config.toml
head_dim = 32
intermediate_size = 1024
vocab_size = 2048
qk_norm = false
attn_scale = 0.177
bias = "all"
init_std_qkv = 0.0268
init_std_o = 0.00947
init_std_down = 0.00335
optimizer = "ademamix"
learning_rate = 0.000396
final_lr_fraction = 0.02
doc_mask = true
max_steps = 9119
MLP neurons of a small language model. Each row is named by its layer, matrix (down: output weights) and neuron, and shows model dimensions 32-95. Each number is 200 + 20 x the weight over its row's rms, rounded and kept within 0 to 999.
A block is one neuron, or neurons of one layer that tend to fire together. After each block is what it responds to, as a language model described it from the Wikipedia text at the highest values.

L3.down711,199,190,198,206,198,237,226,204,212,195,220,203,213,203,196,204,212,197,185,185,155,183,166,208,197,193,133,227,203,176,218,180,213,205,177,202,198,201,197,197,172,190,167,214,222,203,226,200,216,156,208,223,230,201,222,174,180,209,207,184,196,228,175,209
Description: Split word-start fragments

L5.down30,170,208,206,152,235,140,190,187,200,213,217,239,199,212,174,200,243,191,191,236,194,201,214,187,207,186,207,167,231,181,229,194,207,214,174,218,208,229,168,211,179,196,215,195,202,192,191,213,178,166,221,201,189,178,208,176,179,209,191,237,230,174,231,220
L5.down107,210,185,186,170,179,200,192,195,206,208,218,219,200,181,199,224,189,218,166,190,159,213,183,206,205,200,225,177,195,217,204,181,183,234,189,200,191,207,176,228,167,221,168,177,192,223,197,202,238,225,184,163,173,203,228,181,226,209,209,173,184,202,231,204
L5.down212,192,208,142,209,173,160,170,183,230,225,196,223,209,211,230,185,219,181,225,234,205,196,198,190,199,209,225,225,203,210,217,211,192,191,194,196,190,188,170,238,202,164,187,193,163,212,185,181,226,198,204,240,211,198,212,171,195,186,197,208,187,194,192,151
L5.down213,187,194,179,195,223,188,164,196,232,181,209,207,195,199,227,206,228,225,199,187,191,188,199,185,230,185,187,247,189,212,197,190,180,200,207,195,214,203,172,233,190,201,210,220,180,184,246,254,192,210,168,198,179,221,205,207,222,186,201,215,207,212,219,182
L5.down358,206,201,215,213,227,176,205,162,220,200,179,216,193,173,214,207,229,180,234,200,166,188,185,255,204,190,214,176,222,174,187,197,201,211,200,202,194,211,213,197,216,176,178,198,217,227,198,211,216,195,229,205,183,184,214,189,176,224,186,204,192,204,146,163
L5.down470,208,209,138,228,224,189,229,218,208,176,183,178,190,206,183,237,154,204,210,187,193,238,225,140,212,231,196,204,225,180,194,219,164,158,258,217,226,207,191,172,166,182,204,203,236,211,199,182,212,234,210,207,215,190,176,207,224,193,199,208,164,208,192,187
L5.down517,252,190,182,185,196,211,209,183,145,168,189,173,196,200,184,226,207,174,185,199,193,213,215,157,238,224,211,188,158,154,242,217,185,213,245,204,209,209,222,178,177,191,195,212,189,151,231,199,201,192,198,214,185,218,218,200,202,222,198,200,190,165,217,199
L5.down524,195,222,189,201,171,183,201,196,184,199,198,216,203,205,195,179,179,181,170,163,178,214,168,206,202,205,203,209,227,158,200,188,234,184,181,205,173,181,196,210,174,207,194,214,205,173,230,198,172,220,190,199,200,184,220,196,224,224,220,226,201,199,197,220
L5.down559,187,183,207,204,210,207,231,167,196,158,244,232,202,226,182,192,224,188,170,193,221,198,177,220,219,199,229,226,203,191,209,185,217,220,192,197,192,219,201,179,199,221,182,219,210,192,164,183,182,186,214,198,209,181,163,195,171,218,174,198,177,219,236,190
L5.down572,192,202,170,226,201,211,248,201,185,231,206,194,242,199,188,203,213,224,178,184,209,183,185,176,191,143,204,203,200,220,205,209,217,228,209,197,154,187,210,205,203,218,177,144,195,214,196,186,176,176,184,216,203,220,186,207,229,198,249,225,199,197,207,182
L5.down756,207,231,177,199,193,226,212,201,215,173,226,200,221,203,198,205,212,208,185,233,193,226,194,195,236,196,225,214,171,165,180,218,217,211,172,208,188,201,149,200,208,165,189,234,197,194,177,209,193,211,180,204,173,214,195,183,221,207,205,200,240,208,196,196
L5.down777,170,193,205,208,209,205,192,166,215,185,196,182,188,248,173,210,244,191,215,190,167,183,184,186,185,180,193,196,217,178,216,160,191,205,196,221,178,183,232,170,151,197,168,221,205,228,207,202,185,167,217,190,148,182,203,172,184,168,213,158,207,190,223,175
L5.down810,180,214,202,215,211,196,211,221,189,221,214,209,199,187,192,151,205,180,195,165,193,245,221,176,198,219,177,189,236,202,245,193,172,176,195,205,197,213,223,209,187,191,203,213,181,214,152,211,219,197,207,202,174,184,209,171,147,196,211,194,204,217,202,188
L5.down937,205,184,152,167,221,177,199,149,209,197,224,195,208,196,215,189,209,163,225,186,224,209,211,199,197,182,218,215,196,247,189,210,176,230,187,190,195,186,205,205,210,220,200,225,211,195,205,181,232,194,214,180,195,239,196,187,218,202,225,217,162,198,132,193
L5.down943,255,187,210,210,215,188,211,225,176,199,225,169,203,239,207,178,184,176,198,209,172,157,188,179,199,228,238,241,215,163,185,234,234,165,196,231,191,173,162,192,222,202,191,208,223,214,176,238,211,212,209,195,172,218,171,168,217,247,230,245,226,198,195,179
L5.down997,191,200,229,180,188,207,191,177,191,217,195,219,224,249,176,172,192,224,230,204,200,200,198,275,214,224,233,220,202,204,154,209,231,184,199,171,226,197,221,207,222,195,231,191,215,229,180,189,202,193,209,160,213,172,227,204,201,203,218,210,169,198,198,190
Description: Split-word fragments, verb-in suffixes

L5.down100,199,177,179,196,196,181,209,173,207,195,196,195,207,183,210,205,218,207,177,203,213,207,214,134,204,205,206,215,226,202,227,237,202,207,227,154,203,181,227,197,225,203,182,218,201,174,222,162,189,186,221,194,206,197,166,226,214,191,213,210,201,189,216,229
L5.down114,213,212,175,204,195,174,158,187,216,192,240,213,193,188,219,227,224,236,203,224,203,195,195,91,174,186,209,185,212,196,206,226,230,194,214,204,171,221,172,214,159,192,211,183,179,208,189,206,182,234,195,206,203,192,194,207,210,163,181,192,170,198,188,175
L5.down149,190,181,191,202,183,176,218,213,175,210,184,228,234,200,206,192,176,182,219,186,187,212,186,220,180,205,194,203,190,198,227,208,198,196,206,185,162,201,230,154,174,186,186,179,184,205,192,184,214,226,207,204,198,219,210,188,186,211,221,197,185,208,198,211
L5.down262,240,218,170,227,169,225,195,193,204,187,217,191,157,209,192,203,190,192,221,244,214,204,202,159,167,194,190,224,202,230,213,214,192,207,207,215,181,239,212,199,227,210,163,195,187,189,219,193,157,207,234,205,165,204,195,247,181,198,227,215,189,231,193,200
L5.down274,231,207,224,226,177,205,213,263,199,194,179,186,212,175,195,206,237,191,213,146,214,199,231,173,190,194,220,166,177,192,237,217,218,226,189,218,176,191,217,169,222,173,179,221,207,235,215,191,188,203,180,210,188,195,210,228,203,217,183,219,217,236,211,180
L5.down293,238,160,240,226,168,201,175,169,150,217,212,225,203,216,199,215,181,213,181,181,217,201,183,185,164,230,226,159,213,185,201,211,203,189,181,174,204,249,194,223,185,200,224,212,201,182,200,187,219,183,207,211,229,222,196,199,189,215,226,204,213,208,221,228
L5.down303,202,222,173,205,175,185,201,188,185,208,230,207,211,183,207,207,199,187,202,241,148,211,225,203,197,182,144,195,212,196,190,222,206,205,214,210,187,165,197,181,192,181,198,204,192,212,193,242,190,166,229,215,185,190,207,199,172,184,221,199,194,224,181,220
L5.down327,204,203,216,235,214,173,196,191,140,197,180,201,192,200,217,178,210,207,204,218,208,188,201,164,219,221,180,172,207,191,196,203,166,246,203,217,201,189,170,187,212,203,199,206,214,227,200,226,208,225,222,196,188,202,201,218,199,162,196,203,227,232,226,202
L5.down331,198,229,192,164,173,207,186,191,207,158,161,157,197,196,183,200,205,194,174,219,178,184,206,190,184,215,195,203,226,205,200,215,213,188,206,181,174,198,232,198,231,203,223,203,198,221,177,221,217,199,231,182,224,172,191,188,185,229,207,190,222,258,220,199
L5.down437,175,203,188,179,199,177,193,156,214,175,212,208,200,189,208,172,218,193,189,190,209,200,228,186,161,208,163,182,194,178,217,212,175,172,167,180,217,196,179,206,197,189,229,220,234,198,196,206,195,197,244,228,205,194,250,207,208,167,214,199,211,159,214,220
L5.down670,175,211,234,203,176,200,247,187,207,201,182,187,208,188,188,168,221,201,221,229,177,219,161,226,211,190,205,225,198,236,148,199,171,172,198,201,204,182,205,206,152,201,245,146,195,199,183,204,197,199,198,231,182,208,197,161,239,194,188,193,179,208,187,199
L5.down697,171,238,177,224,225,189,210,205,200,176,212,199,184,203,189,182,204,227,218,185,221,218,224,192,198,217,202,180,223,241,220,205,223,237,197,174,225,180,173,185,212,189,199,166,162,207,195,201,175,192,209,220,197,208,208,252,223,164,194,167,211,186,203,220
L5.down754,199,205,215,175,173,216,183,214,207,196,171,195,197,215,218,211,194,205,189,208,219,202,216,191,227,196,176,203,195,186,179,196,201,197,210,199,221,184,191,234,215,182,215,170,234,200,253,215,211,223,209,222,231,186,211,192,189,212,181,214,168,246,187,152
L5.down837,170,172,230,225,186,173,215,221,231,221,206,211,187,185,208,201,235,217,168,219,166,220,202,199,175,179,204,216,170,212,221,177,199,170,209,190,201,169,219,206,169,212,225,202,202,221,237,179,202,232,182,218,203,160,195,204,203,189,175,180,199,196,162,207
L5.down936,186,209,224,200,191,206,224,209,209,188,165,173,215,212,187,213,200,168,212,187,180,203,161,227,205,183,193,238,199,200,210,215,186,237,194,240,226,187,172,194,241,190,191,211,218,205,176,177,211,206,208,174,160,217,189,184,191,173,173,161,218,226,223,216
L5.down939,216,187,163,172,209,181,238,213,248,192,210,222,188,191,216,205,187,195,201,187,181,190,196,200,221,188,233,198,198,169,221,189,198,187,189,227,179,201,205,225,197,209,201,200,220,170,211,197,232,228,219,209,184,176,183,202,211,209,190,164,166,203,183,174
Description: Mid-word continuation pieces

L3.down246,223,170,179,196,203,181,206,193,189,229,185,214,161,219,189,149,197,205,198,238,218,192,252,203,220,211,191,200,200,194,202,222,216,195,202,198,232,188,192,185,181,244,182,185,191,196,201,197,177,191,229,176,194,208,204,190,202,217,188,160,228,195,215,205
Description: Heading closers and -ly adverbs

L2.down6,186,176,169,199,200,231,211,191,217,193,134,203,204,197,217,230,214,178,197,196,204,183,208,203,197,169,195,222,209,186,222,193,172,200,188,223,195,175,198,196,175,205,214,204,235,174,199,187,178,184,143,218,216,193,208,190,214,183,161,221,201,191,239,242
L2.down660,194,216,179,210,226,218,223,171,234,189,172,182,177,225,207,175,204,229,217,215,245,208,208,213,187,220,199,194,203,204,189,171,204,186,215,139,194,163,214,198,213,204,181,195,218,208,224,191,230,190,156,239,208,184,204,203,223,197,205,211,207,198,211,209
L2.down811,209,244,211,204,219,197,245,191,190,182,167,217,202,182,242,193,231,219,229,194,206,213,214,195,209,180,210,190,207,195,205,157,223,205,222,179,206,169,189,192,220,200,190,187,198,171,207,193,195,189,172,227,243,204,217,195,183,199,216,195,188,199,227,206
L2.down1009,217,191,205,187,208,239,225,201,243,202,187,190,198,176,190,238,192,195,191,171,207,207,208,220,206,180,215,239,208,183,188,150,191,193,200,203,189,196,167,247,237,181,206,169,183,183,199,191,186,181,173,175,185,228,178,238,201,216,227,222,214,208,221,241
Description: Wikipedia section heading markers

L3.down428,156,169,230,206,194,187,176,145,240,227,194,204,194,179,209,169,175,195,212,192,200,239,149,191,249,191,212,188,173,153,214,183,217,198,215,177,181,201,184,188,226,169,195,178,233,225,216,188,229,234,236,194,193,197,203,227,211,212,209,186,196,199,198,190
Description: End of name boundary

L3.down736,195,167,190,217,218,191,227,238,180,174,209,184,247,215,192,203,220,191,206,218,176,201,196,216,208,201,190,220,218,195,234,235,211,237,176,183,183,189,169,231,204,207,216,218,186,232,175,213,233,205,197,169,200,206,222,210,188,180,187,211,192,182,160,214
Description: Word-completing pieces after consonant onsets

L2.down375,204,186,196,220,185,182,232,191,159,186,205,189,237,183,213,201,225,198,219,187,165,187,188,220,153,217,204,210,212,167,183,242,229,205,200,219,202,162,198,200,231,216,184,229,210,225,188,219,186,218,208,161,187,222,198,211,227,198,195,204,177,201,192,173
L2.down454,206,215,209,209,162,205,185,204,188,212,211,225,213,210,189,206,213,188,220,229,188,188,199,205,191,165,217,158,144,176,214,211,186,216,200,188,186,225,222,208,247,170,170,189,230,157,198,204,185,218,235,183,161,192,190,189,188,213,197,186,222,201,195,195
L2.down670,204,185,176,212,184,206,203,185,162,196,212,194,165,186,235,233,212,199,249,205,156,209,206,207,149,216,192,205,194,182,158,219,184,160,217,223,175,211,196,204,209,217,156,210,199,180,216,202,186,222,218,171,193,163,180,206,203,213,211,209,211,232,163,235
L2.down985,219,189,144,206,172,193,216,217,191,187,205,245,240,182,210,206,199,201,231,198,156,212,208,203,186,203,247,197,196,162,189,226,193,194,208,230,194,208,196,210,206,204,196,228,187,178,216,206,189,225,205,223,178,190,202,196,185,194,180,173,198,185,185,204
Description: Final digits in numbers

L2.down24,204,203,215,214,172,164,212,188,192,214,233,192,221,191,185,233,195,212,208,185,206,190,162,193,178,231,188,168,189,208,186,211,240,192,181,210,182,198,172,234,222,203,204,215,196,209,197,179,217,221,218,228,173,206,196,163,189,174,202,214,229,204,177,178
L2.down191,174,169,210,219,205,224,193,226,189,157,224,223,225,227,192,173,176,185,209,233,220,207,188,214,169,213,209,209,208,178,234,167,210,177,179,194,227,183,195,242,198,167,209,257,243,235,232,201,201,205,192,197,174,208,204,176,220,212,169,223,211,169,196,186
L2.down489,210,174,213,217,194,187,229,194,215,221,198,204,204,179,181,207,175,216,219,182,223,204,181,190,191,262,173,182,167,177,204,190,220,196,165,218,201,167,154,205,171,204,202,202,221,224,177,195,188,200,197,215,161,218,221,196,212,186,176,198,190,183,179,192
L2.down618,209,241,216,186,208,203,205,197,233,209,199,176,168,178,223,205,125,204,229,176,211,190,231,203,176,154,199,204,208,204,200,206,215,167,181,167,217,209,197,224,212,215,218,173,215,179,226,214,184,150,221,210,218,227,171,214,209,230,232,215,200,194,212,235
Description: Finite verb after subject

L2.down127,167,198,195,210,194,186,201,186,206,189,211,202,264,210,220,197,206,222,224,195,203,186,194,207,177,204,217,223,184,186,199,233,197,181,169,194,203,176,181,199,208,179,215,172,216,224,206,184,228,198,218,183,158,207,221,250,169,189,193,197,203,159,247,162
L2.down432,204,213,210,184,207,188,155,197,233,222,239,202,195,219,201,194,204,198,183,195,200,218,184,202,176,212,184,155,185,188,227,203,184,178,212,193,214,194,177,203,199,168,146,194,182,206,193,203,235,165,188,220,214,192,215,195,187,174,231,225,224,171,191,200
L2.down739,216,213,197,177,224,171,221,185,154,197,206,185,166,163,219,161,185,207,258,183,214,225,203,187,212,233,169,201,184,209,203,202,195,234,216,214,215,178,179,223,223,197,178,173,197,231,227,220,219,175,207,185,211,164,190,223,191,174,199,188,172,203,190,231
L2.down894,223,173,215,195,190,210,238,202,159,202,175,188,183,182,205,171,204,200,244,174,216,188,211,179,163,226,176,225,175,156,181,191,198,173,207,206,194,185,170,232,169,202,221,225,214,204,211,218,227,211,241,227,179,211,206,225,179,218,179,224,185,200,225,216
Description: Past participle endings

L5.down258,192,219,177,198,210,177,248,198,197,195,193,171,155,197,216,157,183,209,215,216,188,177,194,215,224,169,192,188,219,196,181,188,211,202,203,218,199,190,214,210,231,224,192,195,225,208,202,213,203,164,188,209,243,148,205,168,211,227,197,243,193,202,183,190
L5.down286,222,238,200,210,200,184,190,235,182,175,217,183,194,218,168,183,185,212,234,183,212,195,249,228,193,217,221,186,160,166,205,203,182,204,201,191,180,216,204,217,157,198,194,208,196,194,177,195,202,226,255,213,172,212,199,186,183,181,192,177,218,208,177,166
L5.down392,166,173,192,172,208,194,180,205,219,232,199,176,178,197,167,208,220,222,194,214,212,207,205,190,172,181,215,184,200,219,221,171,219,219,161,186,199,247,252,220,194,181,189,199,221,196,200,225,171,198,179,208,230,198,214,174,220,192,201,213,226,205,235,193
L5.down397,198,171,243,196,212,192,212,180,221,196,180,199,183,165,182,211,217,200,202,212,202,206,182,258,238,167,231,219,177,175,212,181,214,168,172,203,153,212,207,228,197,224,180,169,201,188,211,199,189,212,195,197,157,179,177,218,250,243,188,197,215,188,207,202
L5.down477,209,172,158,203,199,195,183,185,175,215,188,198,202,185,219,197,203,151,204,223,188,207,221,202,198,191,227,205,202,205,163,194,217,198,196,249,190,194,195,229,178,158,162,209,198,202,182,210,161,163,223,196,211,220,176,210,200,182,189,213,236,161,195,203
L5.down537,232,216,188,189,241,182,227,207,220,193,207,192,198,187,204,192,216,203,189,204,237,199,197,182,184,217,198,233,142,190,185,207,207,171,158,189,234,213,196,192,186,218,224,200,183,205,171,195,216,231,224,229,219,212,180,176,201,170,176,192,182,208,207,181
L5.down592,217,210,183,223,201,211,164,174,149,220,211,202,225,208,230,200,218,173,240,178,219,199,195,201,163,171,217,211,218,200,216,230,203,183,194,211,189,170,211,208,178,202,180,231,189,184,196,209,179,184,210,193,204,243,216,206,184,150,204,220,204,198,183,179
L5.down683,215,195,213,213,216,172,171,201,162,209,207,200,203,218,231,260,197,225,191,200,195,194,203,194,193,213,218,224,196,174,192,225,238,194,217,158,194,213,219,227,212,198,174,160,171,176,169,182,235,193,225,201,194,214,194,222,183,223,220,198,224,216,226,172
L5.down716,238,210,236,237,192,212,199,188,214,212,180,197,203,191,179,176,194,200,209,208,188,210,175,254,200,204,184,228,181,192,202,230,219,180,217,195,208,196,223,197,232,214,160,219,210,197,193,166,212,212,231,164,165,233,185,199,202,214,232,196,188,222,241,206
L5.down813,165,190,200,168,229,199,204,194,206,172,160,204,180,207,192,209,198,202,193,225,210,201,173,288,199,215,200,180,223,181,210,232,214,192,188,169,200,192,201,231,210,210,237,194,229,195,201,201,221,220,206,183,180,207,245,193,181,165,204,193,178,205,194,212
L5.down856,224,168,213,214,201,236,187,194,181,201,214,197,153,173,181,218,205,194,193,195,225,226,206,246,198,235,181,198,199,221,186,220,204,203,200,207,197,205,195,241,196,183,188,179,201,180,228,176,209,182,185,183,192,180,167,191,194,208,193,187,201,179,201,227
L5.down874,220,212,172,175,228,235,215,207,195,218,198,203,186,171,184,233,219,192,213,207,216,195,228,246,211,218,194,201,198,188,193,227,238,173,220,224,232,229,190,211,146,177,199,222,202,210,187,204,186,171,155,209,202,212,183,190,191,190,210,211,191,182,180,191
L5.down908,205,196,196,206,197,187,172,181,205,227,201,234,187,211,226,193,193,182,218,203,205,179,186,254,211,230,186,240,176,205,222,206,239,186,187,201,224,201,175,196,186,175,218,192,219,206,184,171,214,195,193,182,167,197,192,194,239,220,197,207,199,239,243,177
L5.down959,210,205,246,206,231,177,190,209,222,218,183,206,180,209,183,200,182,174,174,179,199,194,198,265,206,189,214,193,193,200,210,206,227,200,196,195,199,211,225,201,226,179,179,204,145,153,192,214,206,196,205,201,200,195,216,176,200,160,187,217,187,205,232,186
L5.down992,187,201,167,238,179,199,191,213,184,194,182,221,228,178,212,142,178,195,191,208,176,176,192,203,217,226,165,195,201,213,167,204,214,194,171,223,184,249,178,198,195,202,226,197,188,202,183,206,215,174,201,222,153,191,205,188,200,219,181,196,188,166,204,221
L5.down993,197,194,188,193,184,192,177,207,213,184,217,184,218,177,192,204,205,214,195,197,235,167,201,260,217,215,194,238,159,189,184,198,229,183,166,173,242,208,224,194,203,173,215,195,182,202,214,198,164,208,162,171,198,199,212,176,200,196,170,180,186,192,187,228
Description: Date parts after "born"

L5.down45,200,220,179,218,168,190,174,227,217,217,219,156,232,225,188,184,189,221,226,192,186,155,216,180,183,214,237,203,204,223,192,192,197,165,172,189,189,190,192,238,229,229,215,221,165,185,197,237,209,209,223,202,194,188,214,154,194,190,191,177,221,193,198,187
L5.down71,169,206,188,206,241,200,191,203,206,212,228,217,213,188,169,246,192,193,213,211,220,209,238,155,184,232,209,201,189,185,180,171,219,184,208,198,169,202,203,215,204,218,187,210,201,194,198,181,184,171,206,230,200,176,211,192,174,180,201,184,179,192,169,217
L5.down151,205,204,223,186,165,222,228,227,189,218,154,232,187,184,221,202,190,191,181,207,203,226,202,194,194,160,207,209,189,211,220,188,188,198,206,203,234,187,217,160,190,216,191,189,200,235,189,185,198,212,249,179,177,223,210,174,223,220,216,198,176,229,220,206
L5.down175,196,214,186,218,196,224,185,199,180,205,167,188,185,192,191,195,225,185,210,192,231,175,198,229,213,176,214,173,174,213,245,172,240,171,221,225,189,235,204,207,208,162,199,179,213,207,150,203,202,151,206,191,207,214,179,185,193,223,220,181,199,198,190,176
L5.down265,203,179,222,196,168,170,215,215,171,206,182,235,168,202,202,210,189,184,174,236,198,229,194,175,177,217,186,226,198,246,166,164,168,267,203,188,218,178,227,205,167,195,236,189,213,181,220,198,220,243,199,177,154,180,165,234,200,175,197,208,210,196,244,161
L5.down344,215,210,152,187,193,196,217,202,167,225,186,206,201,211,225,227,215,195,198,209,215,218,221,175,180,185,199,168,175,204,227,182,172,241,188,215,242,171,201,172,191,215,180,201,168,207,185,183,190,214,236,225,191,223,193,197,180,204,227,195,211,201,231,235
L5.down398,172,187,182,200,210,218,192,172,167,177,152,158,206,187,184,237,191,218,182,193,185,219,214,180,179,203,212,221,215,208,196,191,205,158,226,159,199,175,221,196,198,215,208,218,187,173,231,207,201,214,207,223,227,186,218,191,172,193,173,225,193,188,199,202
L5.down413,194,164,196,191,187,182,215,188,182,191,185,215,149,232,190,198,217,211,196,233,185,190,179,181,201,192,222,230,228,207,158,213,178,196,176,235,225,189,182,184,174,183,225,190,212,242,216,202,190,230,208,191,172,225,190,246,208,197,173,238,194,165,220,155
L5.down415,213,213,190,200,201,196,203,219,220,208,165,208,206,219,202,244,190,173,185,168,211,208,216,128,180,178,177,176,185,219,208,200,194,218,207,214,207,215,200,189,182,171,188,193,203,183,182,207,226,213,187,223,164,195,201,202,200,207,227,178,190,182,193,211
L5.down491,175,204,173,181,219,206,176,197,213,157,204,196,209,200,198,213,200,201,187,201,209,168,208,146,188,233,204,192,218,244,206,196,228,186,195,216,189,207,194,203,192,167,212,216,184,200,215,214,198,179,222,239,248,190,188,197,159,189,230,198,172,191,193,203
L5.down520,184,194,153,185,189,172,207,184,226,192,198,222,231,220,208,181,179,185,210,198,194,197,220,214,234,179,227,176,177,195,224,222,198,196,162,201,210,167,219,203,198,186,215,202,222,223,204,192,229,206,197,204,194,231,193,228,248,216,205,175,198,219,196,206
L5.down528,202,230,204,173,194,199,215,181,178,216,204,215,202,221,196,203,186,191,169,168,230,200,194,140,188,219,193,210,196,217,249,197,203,205,206,196,218,178,193,216,166,204,198,188,208,186,239,199,199,193,162,216,197,213,222,209,180,171,191,172,255,194,190,187
L5.down638,199,221,202,219,211,196,193,183,212,213,226,194,253,182,212,244,189,195,154,192,193,214,176,255,216,191,219,187,235,209,201,191,201,197,181,181,194,184,202,165,193,230,189,165,228,204,180,166,186,168,227,181,231,227,192,200,239,202,226,209,178,194,191,165
L5.down708,246,179,162,206,205,190,205,182,219,195,203,184,181,219,213,231,208,217,174,197,227,210,215,107,178,202,182,185,205,193,182,187,202,189,211,212,198,214,199,190,176,200,182,201,190,191,212,196,224,226,200,202,218,214,178,146,210,175,176,222,203,229,235,206
L5.down712,230,195,192,225,202,202,209,209,215,199,227,203,222,216,207,214,194,214,171,198,220,196,192,99,190,178,185,155,161,189,195,173,165,170,208,222,174,206,167,222,141,205,189,192,182,191,221,202,165,232,207,216,164,211,204,182,198,191,193,169,211,195,211,198
L5.down863,173,197,243,197,190,175,226,197,207,195,197,212,183,227,198,226,184,196,268,177,173,174,204,157,246,209,197,206,221,190,192,190,193,163,198,212,186,208,209,209,202,178,195,198,222,200,178,192,203,213,221,179,207,164,181,192,188,197,223,203,192,203,166,185
Description: Section-heading closers and auxiliaries